python train.py --n_layer=12 --head_dim=128 --activation="tanh_gelu" --norm_place="pre" --norm_eps=1e-06 --rope_base=10000.0 --parallel_block=false --init="normal" --init_std_qkv=0.0255 --lr=0.0162 --lr_mult_qkv=0.7 --schedule="wsd" --final_lr_fraction=0.1 --doc_mask=false --dataset="wikipedia_en"
MLP neurons of a small language model. Each row is named by its layer, matrix (up: input weights) and neuron, and shows model dimensions 288-351. Each number is 50 + 15 x the weight over its row's rms, rounded and kept within 0 to 99.
After each neuron's rows, "fires on" lists the tokens most often at its 100 highest values on Wikipedia text that the model never trained on.

L8.up498:68 69 44 44 29 39 24 72 69 62 52 40 45 14 59 55 31 56 51 62 42 25 79 61 57 70 67 44 68 33 47 41 56 33 67 37 69 69 61 51 65 67 55 74 41 52 43 48 36 58 29 54 39 31 59 57 50 51 35 45 25 59 41 22
fires on: ",", " to", "F", "ing", " announced"

L7.up1401:63 31 31 54 41 57 62 45 35 22 44 57 86 40 90 22 51 44 64 34 48 39 65 47 62 54 90 68 52 50 58 35 43 37 58 33 55 49 52 53 42 41 46 44 51 65 43 43 54 52 67 13 45 21 42 69 56 34 58 55 57 37 43 53
fires on: "7", "3", "4", "8", "2", "6"

L4.up1023:24 65 61 68 29 37 62 41 67 37 72 73 65 72 45 67 57 69 30 54 39 71 77 73 73 55 38 43 27 62 29 34 37 61 40 53 32 63 48 44 56 43 66 37 52 48 62 35 29 62 28 22 26 36 63 67 71 58 46 31 52 41 70 08
fires on: "|", " |", "un", "van", "c"

L5.up584:68 49 39 63 66 22 56 49 85 28 55 48 63 54 49 69 67 33 55 35 62 65 66 49 50 57 45 64 47 62 66 61 55 60 47 48 41 65 47 85 51 58 26 48 66 26 45 43 77 38 84 62 48 36 36 42 69 36 56 69 40 54 35 68
fires on: " of", " in", "-", " with", "1", " and"

L8.up1125:15 41 42 58 61 48 36 58 47 35 38 50 52 39 36 55 52 78 40 52 71 77 44 47 52 48 45 58 29 43 30 42 40 40 38 46 51 60 43 62 76 52 47 47 36 96 39 39 38 71 42 44 52 44 35 51 61 43 35 46 63 35 42 43
fires on: " at", " pro", " of", " sub", " Sub", " as"

L5.up111:34 45 44 65 70 29 60 42 34 40 45 63 54 51 28 53 73 68 58 58 59 76 53 04 83 56 17 57 48 52 54 35 46 36 46 35 46 42 63 53 33 43 09 58 46 51 60 57 66 51 72 32 46 58 49 35 53 54 56 43 63 39 52 26
fires on: "s", "ing", "ed", "ic"

L8.up1358:37 50 19 69 68 44 63 34 47 52 56 12 51 48 44 55 32 81 45 47 49 30 65 73 33 48 51 64 42 80 38 49 47 53 35 48 52 44 26 35 51 36 75 59 57 65 73 38 45 38 69 61 62 64 69 47 47 49 49 62 11 49 47 93
fires on: " ", "1"

L4.up1384:65 46 46 49 47 77 73 59 34 52 32 37 54 42 24 74 56 47 42 45 66 38 79 50 48 27 54 54 53 47 74 69 72 79 45 62 58 52 24 48 56 26 56 46 57 44 41 55 61 42 69 65 52 60 60 36 64 39 64 40 65 68 22 59
fires on: "s", "i", "er", "a", " player", " children"

L8.up520:25 53 80 63 63 63 31 84 52 93 47 70 30 54 48 26 45 50 53 50 24 50 37 51 75 64 71 52 61 29 67 17 60 18 65 54 58 63 48 63 25 67 47 31 56 53 55 41 36 29 30 48 26 63 41 52 68 69 16 48 74 55 52 45
fires on: " a", " was", " were", "ly", " ="

L7.up262:58 62 58 42 37 53 64 40 46 12 64 42 55 36 46 53 40 41 52 55 72 41 43 33 67 32 71 22 60 77 61 74 42 41 44 75 62 75 21 62 34 32 26 44 47 42 65 53 42 27 92 14 80 57 28 44 52 81 31 60 55 62 44 51
fires on: "1", "2", "0", " one", " of"

L7.up193:33 31 71 45 44 68 35 59 51 75 27 56 57 52 58 25 72 45 43 50 56 48 54 42 64 34 46 60 29 49 78 18 26 47 48 33 60 40 43 38 62 59 45 27 33 28 60 73 32 47 22 45 62 70 47 66 75 61 47 61 55 72 52 37
fires on: "s", "j", "m", "ri", "c", "tic"

L5.up219:61 56 54 15 35 56 82 53 50 68 71 46 73 33 66 63 59 36 25 47 48 88 60 40 22 63 32 49 58 39 40 61 46 41 25 55 56 46 69 65 83 39 42 41 56 36 44 55 40 52 61 77 60 54 53 32 63 41 73 55 70 45 65 51
fires on: ",", " which", "ers", "es", " of", "s"

L5.up1090:70 53 51 84 50 55 49 52 14 66 56 38 63 64 31 39 52 41 35 57 48 78 34 80 64 63 46 35 21 42 67 60 50 47 38 78 63 71 48 68 31 47 50 53 66 67 53 60 42 54 59 73 60 46 38 58 52 42 78 30 46 38 62 75
fires on: "1", "-", "k", "mo", "du"

L8.up1128:69 59 41 41 69 52 76 71 21 31 45 63 50 60 17 31 39 46 21 77 49 33 62 50 48 29 46 20 42 41 42 71 49 42 32 39 44 60 35 39 20 34 71 53 62 25 60 55 30 65 57 56 29 31 56 56 68 78 57 43 85 55 85 46
fires on: "\n", "==", "-", "Ch", "M", " the"

L8.up991:48 28 36 46 50 67 52 28 45 68 53 51 48 34 61 38 54 44 55 28 45 57 59 61 51 36 38 37 51 68 33 72 42 47 24 61 49 73 44 69 71 62 41 50 54 44 23 21 50 57 42 50 43 49 36 42 70 57 79 56 30 67 45 48
fires on: ",", "s", "us", " W"

L7.up934:48 85 56 91 38 11 52 68 67 34 17 39 31 73 51 57 83 50 51 58 74 35 15 77 79 43 42 66 30 56 24 48 54 51 41 39 48 85 56 43 79 57 47 50 54 67 51 36 56 47 65 62 64 60 36 45 56 52 39 83 21 56 52 60
fires on: "\n", " con", " the", " in", "|"

L4.up1503:41 62 59 34 51 61 36 52 33 59 36 42 44 71 13 38 62 77 50 43 40 71 51 33 31 48 67 34 42 43 77 69 53 40 56 72 35 32 25 46 38 88 63 18 46 44 72 51 35 47 24 58 68 51 48 50 50 66 34 67 43 89 57 60
fires on: " and", ".", " he", "/", ",", " ("

L8.up121:29 61 44 82 70 43 99 34 50 70 36 26 37 30 40 41 60 48 49 52 26 40 50 47 43 37 41 22 52 53 52 41 35 61 17 45 19 44 71 58 74 51 95 67 45 51 38 27 44 43 52 43 36 67 56 43 34 73 60 44 64 70 54 55
fires on: " |", ",", ")"

L4.up27:70 77 49 62 34 49 58 48 62 36 74 79 60 79 57 59 70 64 53 50 45 66 66 43 76 37 38 49 31 69 52 47 38 46 52 42 57 38 45 62 63 50 50 35 71 13 51 61 40 30 30 60 39 85 33 45 66 40 55 53 50 21 55 36
fires on: " |", "|", "y", " one", "9", " Up"

L7.up746:57 62 62 43 54 30 88 43 66 57 60 51 63 50 31 51 79 63 31 65 38 58 60 42 47 73 40 45 38 63 47 76 44 60 36 44 79 30 62 62 77 65 36 47 50 41 57 69 53 66 49 48 57 44 37 42 43 70 47 55 31 23 52 68
fires on: " in", " and", " from", " of"

L5.up51:51 70 38 34 62 54 71 49 47 60 69 43 60 66 45 38 52 56 38 41 51 55 54 74 44 31 25 49 58 53 29 51 40 31 53 35 46 57 83 62 09 40 41 36 30 58 43 65 35 50 60 32 33 48 47 48 43 90 34 59 51 54 73 53
fires on: " (", " |", "\n", "op", "}"

L5.up323:38 28 18 52 32 57 51 47 58 80 44 47 60 54 24 53 59 70 74 56 52 41 47 32 58 45 41 62 53 57 41 91 53 34 35 45 47 56 39 56 44 50 72 42 53 62 46 40 36 56 46 59 32 77 55 49 65 50 54 28 34 39 56 75
fires on: " |", " (", ")"

L5.up879:59 37 56 38 41 39 50 59 34 70 62 44 48 46 36 38 53 48 41 51 75 74 36 48 65 43 47 27 65 48 46 23 51 39 35 69 27 56 58 35 58 44 40 44 42 80 42 29 61 71 72 43 21 86 47 41 45 42 82 64 52 50 34 37
fires on: "-", " |", ":", "9", "."

L5.up406:53 52 42 64 48 40 57 48 45 16 55 41 35 25 63 71 44 58 60 40 49 11 32 65 60 46 72 59 69 55 75 52 17 71 72 56 48 69 32 81 61 51 63 43 52 31 52 60 27 45 58 60 58 51 66 36 54 45 30 55 99 61 79 54
fires on: "s", "ci", " are", "k"

L4.up1400:53 72 72 50 43 56 31 60 60 30 77 68 55 49 47 68 39 63 31 20 51 35 56 41 53 71 49 57 37 97 57 53 56 57 30 31 54 46 56 61 63 59 52 48 53 79 66 35 46 34 35 46 67 60 38 29 52 41 53 75 27 45 32 47
fires on: "er", "en", "al", "e"

L4.up477:34 42 45 34 46 73 48 50 46 78 59 48 75 38 46 20 39 55 28 48 53 47 69 49 35 80 24 56 41 54 47 67 26 47 64 62 73 55 62 80 75 52 55 57 66 38 59 46 52 48 41 55 34 75 64 46 26 30 29 48 62 51 55 66
fires on: ",", "n", "ron", " of", " in", "ec"

L4.up1459:62 48 42 64 62 68 64 37 47 41 45 52 74 37 30 76 55 55 51 40 48 54 67 37 70 22 68 65 46 41 61 49 52 55 53 73 58 41 42 45 65 57 90 71 36 39 70 28 30 31 56 42 30 42 59 38 47 50 54 42 57 33 27 21
fires on: "s", "our", "hu", ".", "a", " of"

L8.up1411:58 63 64 43 65 35 40 57 75 25 33 60 48 58 55 57 45 48 45 49 50 36 38 59 46 67 46 38 57 51 47 69 56 31 40 29 59 27 44 67 80 56 59 41 47 42 50 76 57 58 45 50 44 53 36 45 45 54 39 55 35 56 68 48
fires on: " in", " of", "us", "s", " to", " |"

L4.up60:48 60 31 45 36 50 47 49 25 48 53 42 60 39 70 78 79 20 65 77 57 42 81 70 61 25 62 28 48 60 55 52 44 55 19 42 58 69 38 43 41 40 74 55 73 53 41 53 32 75 64 57 51 48 53 29 52 26 56 75 50 99 46 26
fires on: "et", ",", "ad", "un", "it"

L7.up665:59 55 47 42 52 18 53 57 22 53 49 33 58 30 64 50 81 31 43 49 32 47 10 51 60 39 69 39 29 43 60 38 27 54 44 65 34 46 27 30 48 44 49 68 49 50 55 51 15 46 71 56 47 82 48 30 49 49 53 52 54 73 37 57
fires on: ",", " Some"

L5.up1462:55 47 37 47 64 34 35 50 65 21 40 39 49 19 44 52 56 24 38 35 54 81 49 08 45 62 60 28 77 78 37 65 17 64 61 27 42 65 53 45 64 54 53 50 57 21 49 58 41 33 48 57 45 41 71 56 49 58 45 60 62 51 92 73
fires on: "zu", "s", "es", "k", "ign", "li"

L8.up788:55 59 32 33 58 45 79 43 39 67 55 34 41 19 43 46 48 54 40 59 30 65 44 69 35 43 89 54 60 35 28 27 13 39 38 60 37 27 36 45 51 51 56 70 50 62 69 44 51 35 36 40 62 50 47 37 62 59 56 40 48 54 45 50
fires on: "s", "t", "ly", "le", "et"

L7.up743:56 23 66 44 67 41 69 47 63 52 28 29 35 43 32 49 58 48 40 54 41 62 46 70 61 70 64 35 49 54 61 63 54 63 46 48 56 46 53 43 80 50 78 48 34 84 41 53 32 69 44 22 62 76 41 36 76 36 42 55 62 42 49 63
fires on: ",", " and", " of", " a", " as", " the"

L8.up357:42 65 50 42 43 37 67 51 47 21 50 61 35 46 50 48 58 56 58 63 48 43 61 57 58 53 58 57 48 48 55 50 41 60 63 56 49 43 61 66 24 66 44 68 60 34 62 55 78 40 62 64 27 70 67 56 69 52 36 38 41 68 32 62
fires on: "1", "2", " and", "4", "8", "6"

L8.up316:49 31 51 65 59 58 33 46 45 77 46 70 37 40 35 66 57 49 55 64 14 51 52 44 43 74 62 49 69 65 55 44 64 47 38 48 26 75 53 51 32 24 30 52 81 70 33 56 63 59 61 46 56 55 63 55 53 67 64 73 50 56 45 59
fires on: " of", " in", " and", " for", ":", " on"

L7.up172:01 68 36 43 67 57 23 47 26 10 26 66 56 45 45 24 38 52 53 59 56 64 67 19 56 87 52 54 30 49 49 49 52 26 37 53 67 80 47 59 70 55 37 81 63 45 46 51 57 42 47 59 57 47 34 46 54 28 56 50 51 41 47 63
fires on: " to", " not"

L5.up756:30 55 50 59 30 29 45 25 38 16 57 41 52 38 42 63 70 33 51 40 63 37 62 47 48 40 64 56 40 81 46 78 70 66 43 29 41 73 43 61 45 46 49 53 54 26 38 67 31 65 69 52 33 23 59 52 71 47 61 52 30 38 39 62
fires on: "s", "es", "S", " so"

L7.up426:21 43 58 70 55 40 74 38 65 59 48 53 65 25 47 76 58 49 41 40 13 49 76 45 38 79 54 60 29 70 64 49 34 57 34 35 61 81 49 50 53 42 57 31 55 39 47 44 78 61 49 47 59 57 49 30 81 33 51 54 45 60 46 43
fires on: " in", " and", "'"

L4.up658:56 55 44 47 32 64 40 46 58 37 46 48 51 50 34 34 45 47 53 38 55 52 66 31 52 23 64 45 61 23 61 53 67 52 67 67 62 28 52 60 59 32 28 50 47 67 40 41 41 49 72 26 44 25 29 51 57 60 29 72 29 46 61 50
fires on: "0", "s", "1", " Miss", " ("

L7.up1209:29 25 44 42 50 15 72 55 34 62 49 56 45 51 42 41 45 43 46 62 54 56 49 42 68 46 45 43 42 48 59 50 58 37 49 48 39 43 55 36 59 81 32 08 45 54 58 51 57 62 70 43 49 47 21 41 31 32 52 53 59 63 34 34
fires on: "9", " H"

L8.up483:45 16 20 58 41 31 66 47 57 64 46 53 67 43 49 12 55 42 41 65 50 36 50 53 49 29 47 46 33 55 38 71 49 45 41 55 57 59 42 49 51 41 55 66 58 59 28 59 22 39 48 46 27 58 49 39 31 64 56 73 43 72 49 49
fires on: ",", ")"

L8.up174:36 48 65 77 33 41 64 36 42 48 73 53 39 33 78 50 58 62 28 51 23 44 72 61 55 67 65 35 50 65 64 34 44 42 55 33 13 47 53 46 37 30 64 59 44 55 44 35 55 35 74 50 42 38 43 81 34 28 39 73 86 66 77 57
fires on: "3", "4", "8", "6", "\n", "7"

L8.up875:39 51 41 45 27 42 45 50 49 37 80 38 68 44 56 69 43 34 77 58 30 43 66 50 45 35 67 52 48 57 58 49 39 55 45 84 30 62 70 89 50 70 41 91 28 50 44 60 41 46 59 54 44 77 41 63 67 61 60 75 52 53 42 38
fires on: "2", "4", "5", "3", "9", ","

L4.up410:56 59 36 21 66 62 45 77 26 55 75 48 38 35 39 39 38 88 52 39 56 49 59 43 48 26 44 40 44 52 57 69 52 42 64 49 55 25 56 54 30 53 49 50 44 39 35 47 42 55 63 57 47 50 32 32 59 67 49 51 66 54 55 54
fires on: "\n", "===", " the"

L4.up722:78 74 44 64 72 80 60 76 50 50 41 37 61 73 53 45 72 42 45 44 35 63 71 79 77 20 25 25 64 54 60 40 39 64 63 43 59 52 52 20 70 42 76 40 60 58 47 68 42 43 46 34 31 28 33 60 57 55 58 60 62 66 29 73
fires on: "n", "ing", " chance", "act", "graph"

L7.up789:39 32 50 68 74 85 68 59 40 51 38 42 46 78 28 65 69 23 59 28 36 48 36 48 31 51 63 39 46 69 54 25 41 56 70 33 28 61 31 57 58 43 44 76 62 20 12 58 59 46 51 24 33 21 48 47 86 40 47 41 44 35 59 49
fires on: "s", "ed", "us", "er"

L4.up1451:32 55 36 66 45 43 65 21 59 19 53 31 44 58 25 69 75 63 29 38 60 47 61 69 48 67 68 48 40 45 42 66 71 61 37 38 13 58 60 51 71 52 45 71 58 62 59 50 62 44 40 76 08 25 44 61 22 24 73 60 39 69 67 57
fires on: "s", " Cu", "ux", " Le", "es", "pe"

L4.up687:45 34 33 67 28 52 63 40 79 67 44 44 49 50 26 45 32 37 35 64 71 56 53 53 48 58 62 40 51 71 28 34 38 34 53 51 62 72 62 35 64 36 59 50 68 48 31 45 49 33 65 76 40 33 43 57 46 53 43 54 37 61 39 49
fires on: " |", "5", "es", " "

L4.up1071:62 56 51 55 27 40 62 63 42 34 61 55 51 18 71 65 68 60 58 57 56 46 50 41 85 59 36 50 64 62 59 48 58 70 30 50 66 40 72 54 31 65 60 40 42 77 41 45 41 40 36 38 81 44 49 35 73 66 20 61 15 47 54 52
fires on: "e", "o", "al", "and", "ign"

L7.up1084:37 73 58 33 38 14 43 46 61 79 52 69 47 52 65 60 31 32 41 69 80 37 73 52 49 46 58 34 43 50 41 42 59 53 47 51 24 37 44 44 72 74 67 62 41 42 37 38 30 52 65 38 37 39 46 66 46 81 26 43 70 70 64 80
fires on: "==", "===", " ===", " it", " ==", " there"

L5.up289:32 12 14 62 40 62 19 37 53 57 60 58 46 70 38 58 62 70 45 69 65 61 39 55 52 42 41 41 59 44 44 69 28 44 64 77 44 47 52 54 71 42 66 70 35 35 61 51 24 69 57 48 55 42 18 67 74 55 47 60 53 47 18 50
fires on: "ed", " to", " at", "ing", " of", " with"

L7.up180:66 74 52 40 54 41 65 57 42 54 53 44 54 39 54 56 72 47 40 56 65 86 56 67 57 62 35 65 31 43 35 41 40 39 23 57 45 50 44 58 79 37 49 73 33 46 32 66 48 45 45 46 43 62 22 33 26 52 45 40 48 82 48 43
fires on: "s", ",", "es", ")", "'"

L7.up254:73 56 19 48 51 36 69 50 32 46 59 35 45 50 42 54 42 45 54 58 63 35 41 86 61 48 44 49 50 49 49 31 36 52 26 58 57 50 53 41 42 14 55 49 60 70 69 62 59 38 62 76 57 74 46 35 56 33 60 32 24 43 57 37
fires on: ",", " and", " ", "1", "w"

L4.up1266:57 61 44 64 65 43 40 66 69 48 39 49 13 75 49 58 40 71 63 67 37 35 66 60 51 57 55 39 67 42 38 30 51 57 53 22 60 56 68 47 46 49 86 53 45 61 39 55 37 49 06 71 57 24 62 55 69 63 67 38 41 42 52 28
fires on: " and", " to", " –", ",", "c"

L7.up1097:47 57 46 36 66 18 19 42 65 28 34 58 50 81 40 31 61 36 59 26 66 47 72 34 48 41 33 42 22 60 47 72 41 48 35 47 50 67 45 84 69 49 74 69 67 50 50 57 71 45 43 42 58 44 39 56 48 56 56 51 57 42 39 45
fires on: ".", ",", " p", " to", " "

L8.up81:66 35 36 47 71 42 67 57 39 57 34 33 45 66 53 33 49 37 69 32 24 46 29 40 27 50 63 44 53 50 25 59 40 46 41 45 47 66 61 55 75 70 66 37 62 43 29 35 62 44 46 61 36 64 32 46 44 54 57 62 56 38 46 74
fires on: ")", "\"", " is", ",", "ly"

L5.up1233:55 53 28 51 55 35 56 83 50 48 42 71 48 31 38 68 63 39 48 51 36 66 48 37 56 55 58 54 44 45 32 43 31 55 56 11 32 48 71 65 51 50 22 58 38 35 26 41 55 42 47 38 27 52 51 39 72 23 53 73 45 62 59 44
fires on: "s", ":", ",", "ic", " and"

L4.up626:36 59 59 55 58 66 60 54 13 48 63 49 36 31 32 53 23 72 67 29 63 42 58 31 58 37 39 53 41 48 62 46 34 25 86 49 28 36 32 64 57 36 52 53 23 51 47 30 50 24 40 40 75 72 34 30 44 59 69 92 57 54 42 29
fires on: "\n"

L7.up1168:51 20 62 35 80 64 46 29 36 20 69 49 50 62 55 47 59 60 53 32 63 68 51 70 72 61 14 53 81 50 37 62 52 26 42 34 45 56 59 69 51 76 65 43 26 49 52 45 47 60 51 28 57 49 37 30 80 55 43 62 57 38 56 36
fires on: " |", ".", "9", "%", " ", "1"

L8.up1315:67 81 47 42 57 66 33 60 36 63 34 50 49 57 82 68 65 57 74 45 40 46 43 47 72 22 24 59 89 40 66 60 56 65 62 46 34 74 48 55 45 52 53 77 44 68 57 52 38 45 58 47 50 17 59 46 43 52 38 56 52 28 35 30
fires on: " C", "C", "act", "ing", "phe"

L4.up539:57 55 50 34 58 40 42 48 59 29 35 36 44 49 28 43 67 35 20 46 74 42 61 37 25 80 38 52 62 50 54 66 53 51 62 51 76 38 40 55 38 47 67 19 27 24 54 34 02 56 64 50 31 53 70 41 64 85 47 62 82 39 55 46
fires on: " S", "s", "S", "e", "p", "k"

L7.up1266:49 43 58 60 56 42 55 43 57 81 60 30 55 46 69 27 70 60 43 48 67 42 56 31 46 40 59 42 52 49 76 37 56 57 49 39 55 61 51 54 31 67 74 49 33 49 55 35 66 07 56 65 46 27 50 55 85 15 28 36 37 19 23 74
fires on: " he", " He", " that", ")", " there", "ho"

L5.up893:57 66 34 15 51 37 54 44 47 55 56 68 61 64 66 62 67 43 34 65 46 34 26 59 50 37 69 40 30 54 83 67 35 29 41 57 50 61 26 41 48 28 37 44 41 60 28 40 52 52 61 59 48 49 46 59 51 59 24 35 36 79 44 47
fires on: " an", " of", " An", " (", " ISBN", " one"

L7.up1417:79 68 52 41 46 48 52 39 42 29 59 62 65 49 49 46 69 61 47 55 74 49 56 79 99 35 46 57 28 65 42 48 55 54 38 50 49 68 52 68 71 77 76 67 38 18 72 50 59 48 48 52 36 55 50 64 70 42 51 35 09 55 58 40
fires on: " his", " the", "s", "ian", "un"

L7.up631:54 60 42 41 33 63 60 63 59 55 45 56 63 29 39 38 63 61 43 43 31 64 63 41 61 56 50 60 55 33 53 50 38 18 59 33 37 68 27 58 52 40 54 44 68 52 40 54 53 53 66 72 47 71 63 38 76 21 56 62 61 53 48 34
fires on: "s", "es", "ves", " people"

L5.up1046:68 30 58 45 52 51 43 81 53 51 50 52 42 38 50 62 63 36 40 47 53 17 53 58 46 67 53 39 52 32 50 38 57 52 54 40 52 77 50 56 58 66 42 44 45 30 81 91 24 59 28 53 75 51 45 55 65 40 46 61 77 40 50 51
fires on: "s", "|---|---|", "ri", "n"

L7.up1144:72 50 54 60 51 62 45 74 63 32 70 41 46 57 61 35 70 58 42 63 52 56 11 82 69 53 38 60 35 37 45 52 66 47 51 32 60 54 50 26 55 53 55 54 79 41 38 53 20 46 45 52 67 32 44 40 82 76 18 41 46 57 44 44
fires on: " in", " of", "2", " the", " "

L8.up899:51 53 53 29 27 42 60 37 52 72 69 48 39 64 48 34 34 49 45 63 25 37 58 65 72 56 55 53 48 99 53 38 37 47 65 18 44 42 58 33 55 68 71 14 52 37 53 58 45 49 59 39 53 37 37 60 58 39 44 71 31 37 51 27
fires on: "0", "9", "7", " French", "8"

L8.up318:63 42 47 69 63 37 53 43 51 50 41 24 60 27 36 29 75 77 87 59 34 15 43 41 31 53 50 53 35 71 44 60 50 38 81 41 51 50 47 33 35 18 16 52 44 33 39 48 60 64 52 44 53 60 58 36 42 22 58 23 88 49 54 52
fires on: " to", " or", " no", " Ca", "–", " Mar"

L4.up249:55 70 72 48 66 36 44 29 38 63 38 53 44 52 52 66 55 34 52 42 58 56 58 39 53 71 34 32 54 39 74 63 60 45 51 63 27 73 55 47 55 71 60 21 33 57 60 74 23 56 06 63 37 66 52 78 43 77 64 61 39 58 83 33
fires on: " and", ",", " in", " with", " by", " of"

L4.up314:78 37 70 42 67 42 40 31 51 38 70 40 43 89 58 40 47 32 51 67 31 48 68 38 54 47 59 49 85 91 56 18 38 54 39 37 25 35 50 54 33 71 72 41 29 34 45 44 47 52 40 34 50 44 29 64 57 41 41 49 44 55 41 42
fires on: " K", " |", " /", " ", "uk"

L5.up369:44 46 42 57 76 46 38 45 31 47 88 40 62 19 55 52 34 38 34 51 21 61 37 60 38 41 68 26 25 68 39 35 53 19 33 51 38 46 42 63 49 62 50 30 33 64 28 47 77 46 54 48 87 36 49 41 52 44 34 57 48 45 11 62
fires on: "t", "d", "et", "gal", "T", "p"

L5.up547:76 78 66 70 41 18 74 45 34 59 36 30 64 47 61 65 57 99 56 33 41 43 58 44 33 53 60 60 65 67 39 54 64 58 34 81 74 40 45 25 50 45 45 32 25 34 48 37 61 50 64 53 38 41 29 47 64 34 37 23 55 64 47 42
fires on: "–", " by", " to", "e"

L8.up1080:58 66 57 55 60 23 55 56 36 11 44 44 47 34 50 40 42 63 55 40 56 44 68 62 96 17 36 25 48 63 47 60 64 50 16 44 63 33 31 66 12 69 38 59 25 71 57 42 42 63 81 46 28 29 28 50 33 58 74 42 66 54 73 50
fires on: "2", "1"

L4.up887:36 56 62 49 68 59 34 51 55 34 40 25 42 83 69 48 72 47 39 76 65 67 73 97 51 54 30 46 61 37 56 48 61 69 56 33 24 60 36 29 53 36 42 41 62 31 47 58 52 30 34 74 61 67 44 59 44 73 39 66 36 39 34 29
fires on: "N", "n", "it", ":", " /", "0"

L7.up20:99 29 40 70 59 53 49 49 51 50 67 51 53 35 46 53 50 59 50 53 69 50 50 41 59 49 53 36 62 44 60 57 38 47 45 51 40 51 53 70 54 53 36 35 56 27 38 36 60 68 61 61 52 47 69 50 36 72 38 47 36 65 49 48
fires on: " with", ",", " and", " by"

L7.up877:67 36 30 75 62 40 75 36 33 38 39 52 65 44 52 45 54 54 42 38 58 56 54 43 40 72 72 63 53 54 44 36 48 28 62 55 55 21 70 20 48 38 50 48 51 35 41 60 53 41 42 57 44 56 71 26 38 35 53 65 49 41 53 45
fires on: " and", " de", " &", " the", " all"

L4.up1062:48 38 74 79 54 63 47 55 56 41 77 37 65 82 39 81 25 36 81 34 44 44 22 41 21 38 48 65 56 56 57 25 43 66 43 49 48 32 53 49 44 36 58 69 74 35 35 47 48 33 51 36 46 40 41 40 63 55 73 76 42 69 36 50
fires on: ":", "ach", "ard", "9", "er", "us"

L4.up493:46 67 62 65 51 36 54 90 67 62 31 79 47 62 40 51 48 73 51 58 48 30 26 48 55 58 38 60 57 58 52 41 56 37 63 68 60 52 61 37 49 47 58 51 47 44 57 35 74 56 42 44 73 89 34 15 60 39 51 52 66 49 71 42
fires on: "\n", ":", " was", "ly", ")."

L7.up207:49 28 50 36 37 65 42 40 59 68 58 30 63 40 73 71 48 61 26 58 25 40 56 42 25 75 50 34 81 42 50 80 36 28 16 14 66 26 53 52 55 57 42 48 26 56 39 60 61 39 64 35 41 58 42 52 42 31 27 62 51 63 62 42
fires on: " for", " in", " of", " to"